Weights of a small transformer language model: no biases in attention or MLP, normalized queries and keys.
MLP neurons of a small language model. Each row is named by its layer, matrix (gate and up: input weights) and neuron, and shows model dimensions 32-159. Each number is 50 + 12 x the weight over its row's rms, rounded and kept within 0 to 99. A neuron's up and down rows have the sign that makes its largest values positive.
After each neuron's rows, "fires in" lists the words (lower case) most often at its 100 highest values on Wikipedia text that the model never trained on.

L13.gate10:61 62 48 53 71 59 41 52 55 64 45 61 42 50 68 41 39 60 51 48 60 53 36 66 69 57 49 60 45 35 28 39 63 34 47 58 47 50 50 48 43 40 49 80 79 38 37 51 38 52 51 67 35 70 54 67 47 39 55 42 29 42 53 65 41 45 28 52 54 52 51 50 79 59 45 76 48 62 49 42 51 69 35 35 25 54 57 58 68 53 21 64 46 56 33 36 52 69 64 35 69 56 61 48 58 31 48 53 36 47 45 62 53 50 39 43 77 61 63 48 44 60 43 63 57 45 29 67
L13.up10:51 32 36 46 45 52 28 43 51 40 39 53 61 56 49 41 55 36 47 35 49 44 53 56 73 48 45 52 65 39 52 30 72 38 67 26 47 52 22 54 56 35 49 43 49 47 56 41 55 48 48 36 51 52 37 50 26 42 54 65 57 64 38 79 32 65 35 52 26 49 75 37 51 38 63 51 25 58 61 48 43 64 48 56 28 65 64 59 50 57 45 36 70 58 58 50 59 59 59 42 43 38 46 38 49 39 60 62 57 53 55 44 40 48 44 49 40 44 32 51 62 56 48 66 48 37 49 69
fires in: "i", "they", "she", "he", "we"

L7.gate819:65 52 79 60 61 50 28 51 54 46 39 62 55 29 66 62 56 27 54 45 62 37 34 53 42 42 43 55 74 46 55 57 36 34 38 35 59 56 51 43 54 69 29 59 56 54 52 64 47 52 45 60 60 60 48 50 34 40 82 60 80 55 54 61 67 52 54 48 52 51 54 76 55 47 63 38 36 61 57 39 53 67 55 50 74 41 62 33 46 31 46 54 54 50 52 42 52 50 46 45 33 65 60 51 59 42 45 62 51 48 50 72 45 53 55 61 42 56 34 57 62 38 67 45 37 36 40 29
L7.up819:35 34 47 69 34 53 45 74 74 58 73 53 48 42 53 52 90 46 58 55 56 52 34 54 49 59 39 44 41 53 56 46 51 52 50 52 46 49 37 81 67 46 44 57 65 48 29 34 53 50 50 66 63 50 54 58 81 57 61 60 59 73 56 54 63 66 69 80 47 52 51 46 40 54 47 61 55 68 44 58 66 54 36 61 54 37 52 46 52 41 45 51 53 44 41 48 35 47 38 33 58 41 47 55 59 50 42 60 41 42 16 67 39 59 59 58 45 48 45 39 61 41 63 48 46 50 55 69
fires in: "season", "game", "year", "2020", "player"

L2.gate682:55 43 49 49 34 37 41 59 38 47 52 51 63 20 58 71 53 65 43 45 50 35 52 54 45 52 71 69 59 57 48 55 57 47 54 51 84 40 60 61 57 39 70 31 39 57 60 26 42 39 59 48 56 63 62 53 48 45 44 51 40 48 61 38 48 55 39 83 63 46 58 66 46 53 38 48 43 54 63 57 18 28 56 35 45 32 53 60 59 42 63 56 67 34 40 59 67 58 69 52 60 50 47 47 27 51 50 33 67 36 36 53 13 57 65 41 45 25 46 38 53 76 47 59 62 50 34 26
L2.up682:68 46 63 60 55 53 38 56 60 36 45 40 62 22 57 78 51 52 64 66 42 43 22 44 38 56 47 59 47 37 44 48 50 35 45 50 61 31 49 56 46 24 49 51 69 87 50 43 46 46 37 34 39 54 50 46 56 32 39 44 52 43 60 24 51 56 51 77 67 41 51 63 40 61 47 50 41 38 45 63 12 57 70 59 48 61 50 52 56 40 64 64 45 64 54 42 61 65 60 67 30 45 62 51 32 60 35 51 55 48 27 58 18 47 66 64 73 40 48 34 75 75 44 70 59 60 45 28
fires in: "the"

L11.gate460:57 54 47 52 31 53 56 51 56 42 58 43 57 63 30 33 21 45 69 57 66 41 53 40 60 53 46 49 77 42 65 62 44 49 33 46 76 53 47 65 66 48 55 60 74 47 50 50 53 42 31 48 61 44 45 42 46 42 50 54 36 49 56 67 39 64 60 59 55 39 44 45 59 52 57 57 74 52 36 39 66 60 29 54 58 42 43 36 35 46 28 45 47 63 70 43 64 58 60 71 62 61 63 41 56 57 47 46 61 71 39 43 39 72 45 56 61 35 44 54 45 65 55 41 56 32 49 71
L11.up460:78 47 37 49 52 50 56 56 50 41 22 52 45 76 47 37 60 47 53 53 45 66 71 63 46 48 48 50 45 43 45 51 63 68 45 53 50 42 38 44 49 72 41 45 68 52 49 31 76 47 57 60 68 39 69 49 54 56 53 64 57 46 32 33 30 45 61 58 57 55 42 75 51 41 49 49 43 39 54 39 34 48 42 57 40 48 50 29 42 58 50 68 63 62 40 24 39 65 59 45 46 43 37 45 48 48 65 53 70 55 75 58 53 64 50 45 37 51 52 42 48 36 63 58 59 46 52 56
fires in: "the", "of"

L9.gate559:65 37 59 39 63 48 27 58 39 54 46 40 40 58 62 31 43 88 59 57 52 60 44 65 36 58 34 70 61 57 59 40 50 53 41 37 60 49 42 61 68 56 55 70 65 50 60 66 40 28 43 51 37 48 38 76 59 41 71 69 60 31 44 53 60 53 53 65 40 31 44 83 42 55 51 55 53 48 68 53 55 63 44 49 67 32 45 56 42 40 38 56 43 57 60 71 48 44 53 59 35 51 29 35 48 55 43 38 44 35 49 52 66 42 67 58 69 58 45 62 44 59 51 37 34 66 47 41
L9.up559:36 86 42 54 60 33 43 42 61 66 70 40 58 40 45 63 73 47 30 25 71 40 26 44 66 54 42 52 47 55 34 59 46 46 42 69 44 42 65 54 42 81 69 37 44 29 44 55 61 67 65 59 52 35 43 53 52 50 67 29 57 56 55 58 37 50 42 52 50 63 48 41 49 64 55 60 33 51 66 69 60 64 63 35 28 47 47 63 24 53 68 57 53 74 41 58 51 66 53 75 61 44 60 35 44 62 59 44 44 56 18 45 55 50 68 63 60 55 59 44 45 54 58 23 35 49 61 46
fires in: "year", "years", "long", "month", "season", "short"

L11.gate429:37 41 57 66 46 50 31 45 61 46 55 52 53 39 42 41 53 53 35 54 39 49 43 41 59 28 58 57 74 38 45 61 35 67 53 46 55 50 61 70 40 70 44 37 53 38 43 57 62 90 58 40 52 51 54 42 52 24 54 32 52 51 55 60 39 47 63 46 46 44 64 49 35 40 41 46 55 46 74 67 58 68 32 57 44 37 41 84 54 70 61 38 49 41 26 49 55 58 36 66 66 34 54 37 26 49 64 45 51 57 44 30 50 53 53 29 44 70 34 33 53 35 76 66 56 54 30 75
L11.up429:41 59 50 61 37 45 41 57 48 36 35 45 53 73 60 62 43 26 28 61 58 69 47 15 44 58 68 72 55 65 48 55 60 51 61 68 46 45 51 52 21 23 51 51 59 69 52 26 49 53 40 56 49 42 65 59 55 59 53 57 32 68 50 56 48 55 29 48 43 21 56 38 44 40 67 66 34 40 57 46 39 48 49 65 46 51 50 58 58 28 56 36 36 42 52 40 40 50 54 46 36 52 42 37 56 39 34 51 32 33 55 57 26 52 25 51 36 46 43 64 68 52 38 50 64 52 42 55
fires in: "from", "of", "over", "with", "which", "across"

L7.gate372:50 56 38 48 69 81 39 48 55 28 55 40 50 43 65 51 59 48 50 41 46 62 49 41 35 36 60 49 54 63 53 69 67 58 53 37 49 78 62 46 44 38 45 50 66 47 43 50 53 53 33 29 32 36 55 73 36 59 41 42 57 71 39 24 49 48 54 44 52 64 47 43 67 45 49 54 56 58 31 48 60 31 80 66 54 75 55 56 44 60 58 32 56 49 30 33 66 59 38 47 54 43 49 50 50 44 58 63 35 46 44 57 59 50 47 29 70 51 55 52 56 39 43 70 60 56 53 59
L7.up372:47 41 18 56 40 60 31 29 50 55 54 63 49 47 34 52 47 63 53 38 45 59 48 39 58 42 70 57 54 60 28 49 64 46 35 53 38 56 33 46 48 64 44 41 60 29 62 42 57 43 44 26 53 63 55 38 28 64 44 16 42 58 45 61 51 41 62 84 47 64 50 48 45 69 61 55 57 68 44 61 37 54 54 69 58 55 33 49 47 62 56 65 48 38 63 35 66 56 46 49 48 41 44 56 55 42 54 44 37 56 25 40 45 35 51 39 47 37 56 67 42 41 44 68 53 58 54 53
fires in: "a", "which", "an", "what"

L9.gate649:38 67 32 45 48 50 52 34 64 67 60 43 40 39 53 49 62 29 49 45 48 63 35 57 47 54 56 28 59 55 52 62 40 47 45 46 56 28 76 72 63 70 41 57 73 55 57 51 32 51 64 50 57 79 43 46 51 52 53 41 61 46 48 43 50 61 53 37 57 47 50 42 26 42 47 47 37 37 46 45 54 29 47 51 60 48 42 61 48 47 41 54 36 25 46 43 44 47 52 34 48 27 64 61 46 43 45 40 45 47 31 33 52 59 53 67 74 51 63 55 23 48 45 59 27 56 56 55
L9.up649:38 63 61 37 45 45 33 45 48 39 68 48 56 49 60 71 31 36 51 33 38 68 54 40 53 47 55 54 58 54 61 60 49 48 49 52 53 39 62 56 46 50 60 58 56 42 70 66 71 30 37 49 50 35 52 53 52 65 50 33 47 53 56 55 42 55 32 37 55 67 43 32 35 62 50 54 39 50 46 25 43 65 58 59 27 54 67 46 35 33 65 59 42 50 64 53 60 59 48 49 42 60 46 32 37 47 50 59 60 37 39 26 50 46 64 46 57 66 60 23 54 55 49 67 60 35 62 52
fires in: "which", "that", "what", "when", "as", "while"

L3.gate301:39 54 30 69 51 56 42 43 56 44 61 40 69 40 50 39 27 45 47 36 60 76 41 39 35 61 55 66 55 39 50 39 63 31 34 10 44 48 69 56 48 58 55 61 59 49 39 56 38 47 60 47 50 47 52 61 29 44 50 30 63 40 48 52 43 53 47 43 55 54 40 31 34 52 70 38 68 42 42 69 68 37 62 66 55 54 67 67 36 47 53 51 44 46 38 53 47 52 49 42 41 61 36 50 39 57 73 53 48 50 27 40 52 57 52 35 28 12 48 42 41 42 67 53 64 64 38 55
L3.up301:37 53 43 41 51 45 52 58 49 29 46 47 78 34 29 41 52 45 38 39 57 49 41 45 48 45 65 35 65 59 49 37 57 35 52 50 61 37 49 44 40 52 39 41 59 37 46 59 37 50 46 50 57 65 61 67 45 77 51 55 54 37 47 77 37 61 49 55 50 44 39 48 56 43 55 73 50 61 44 41 44 57 56 67 50 48 42 57 41 64 39 49 40 57 34 63 40 41 44 55 44 47 56 58 48 45 57 45 48 33 70 31 78 81 50 53 26 28 58 51 48 48 43 42 41 61 70 48
fires in: "which", "what", "that"

L11.gate281:49 42 38 64 32 50 58 28 50 56 49 59 53 48 47 29 48 49 55 40 41 24 57 54 46 60 48 50 51 51 60 55 38 49 52 44 70 30 46 68 46 34 33 43 41 21 59 25 59 50 20 72 74 49 73 44 34 37 55 33 55 46 57 42 45 55 46 49 64 34 46 39 60 56 39 36 48 31 47 64 27 60 44 63 43 31 54 32 43 65 34 44 49 83 39 65 28 41 52 54 32 25 62 38 48 57 46 52 57 52 33 52 40 47 50 71 37 51 51 49 74 37 64 60 53 24 48 61
L11.up281:41 45 57 48 57 32 48 47 68 19 50 47 45 60 58 54 56 35 78 72 30 46 51 54 58 56 67 45 52 35 53 30 65 47 36 47 56 60 48 32 44 51 67 47 38 62 37 67 59 42 47 41 45 69 66 52 63 49 43 60 42 41 72 40 28 38 58 63 53 53 34 68 43 46 64 61 29 50 38 55 31 66 25 40 67 66 80 59 49 66 56 76 50 59 61 42 69 61 44 42 38 44 42 38 39 16 58 41 57 55 50 52 52 37 55 43 52 65 55 46 51 49 46 62 71 62 34 40
fires in: "the", "his", "its"

L2.gate947:44 35 64 36 34 51 56 43 61 48 54 62 67 60 65 45 44 54 45 63 87 45 51 69 63 48 65 42 65 76 65 55 70 24 50 33 47 53 27 46 53 52 46 52 45 75 67 44 60 34 60 52 63 37 52 42 48 17 38 71 71 33 57 48 48 54 43 58 67 24 52 25 45 54 24 43 59 57 41 41 44 53 53 39 62 39 53 69 46 72 48 55 32 54 67 55 37 50 33 44 79 46 35 75 48 40 38 57 61 65 20 57 49 52 50 57 47 39 58 41 46 55 81 37 57 35 51 40
L2.up947:43 35 62 38 55 52 39 60 67 52 63 34 61 70 38 67 42 42 31 46 51 52 45 57 69 47 53 82 38 51 61 57 39 52 40 75 42 53 41 40 28 57 54 66 49 45 56 46 57 36 68 34 48 37 43 61 53 36 46 64 32 65 42 53 49 53 38 30 61 38 65 50 53 44 50 34 65 44 53 48 75 54 44 37 58 35 76 61 30 43 43 50 42 83 56 64 43 60 59 42 56 54 59 29 36 48 26 45 65 50 43 37 69 63 55 39 36 61 43 64 62 45 27 61 42 80 45 53
fires in: "later", "then", "late", "early", "rothschild", "instead"

L9.gate98:53 52 70 35 47 50 49 69 54 48 56 60 45 42 44 72 79 28 51 51 34 67 41 50 58 48 54 31 49 42 69 69 56 58 33 52 57 46 66 61 52 71 56 48 38 50 49 36 29 48 44 73 36 32 69 85 58 59 24 43 51 35 39 32 44 55 51 44 64 56 61 37 25 32 65 54 38 45 29 65 60 48 44 44 40 58 58 47 67 20 55 56 68 38 34 55 58 45 62 48 64 36 51 50 36 58 50 55 55 56 59 48 40 37 61 55 45 60 84 67 64 52 40 40 60 48 41 50
L9.up98:47 58 39 13 38 55 46 46 49 49 52 54 45 30 62 64 38 51 46 51 61 42 45 40 43 42 51 52 36 49 58 78 52 32 54 49 30 60 44 53 37 64 52 76 68 38 54 35 59 62 64 37 45 53 35 40 41 68 46 44 50 46 33 45 41 48 43 49 58 48 50 45 40 34 54 51 56 44 32 50 42 56 31 72 66 80 42 32 20 37 68 61 67 37 46 50 35 48 43 60 39 22 48 65 42 50 41 52 46 62 54 44 65 65 45 47 45 53 65 70 35 60 30 67 47 42 64 46
fires in: "as", "which", "led", "due", "but"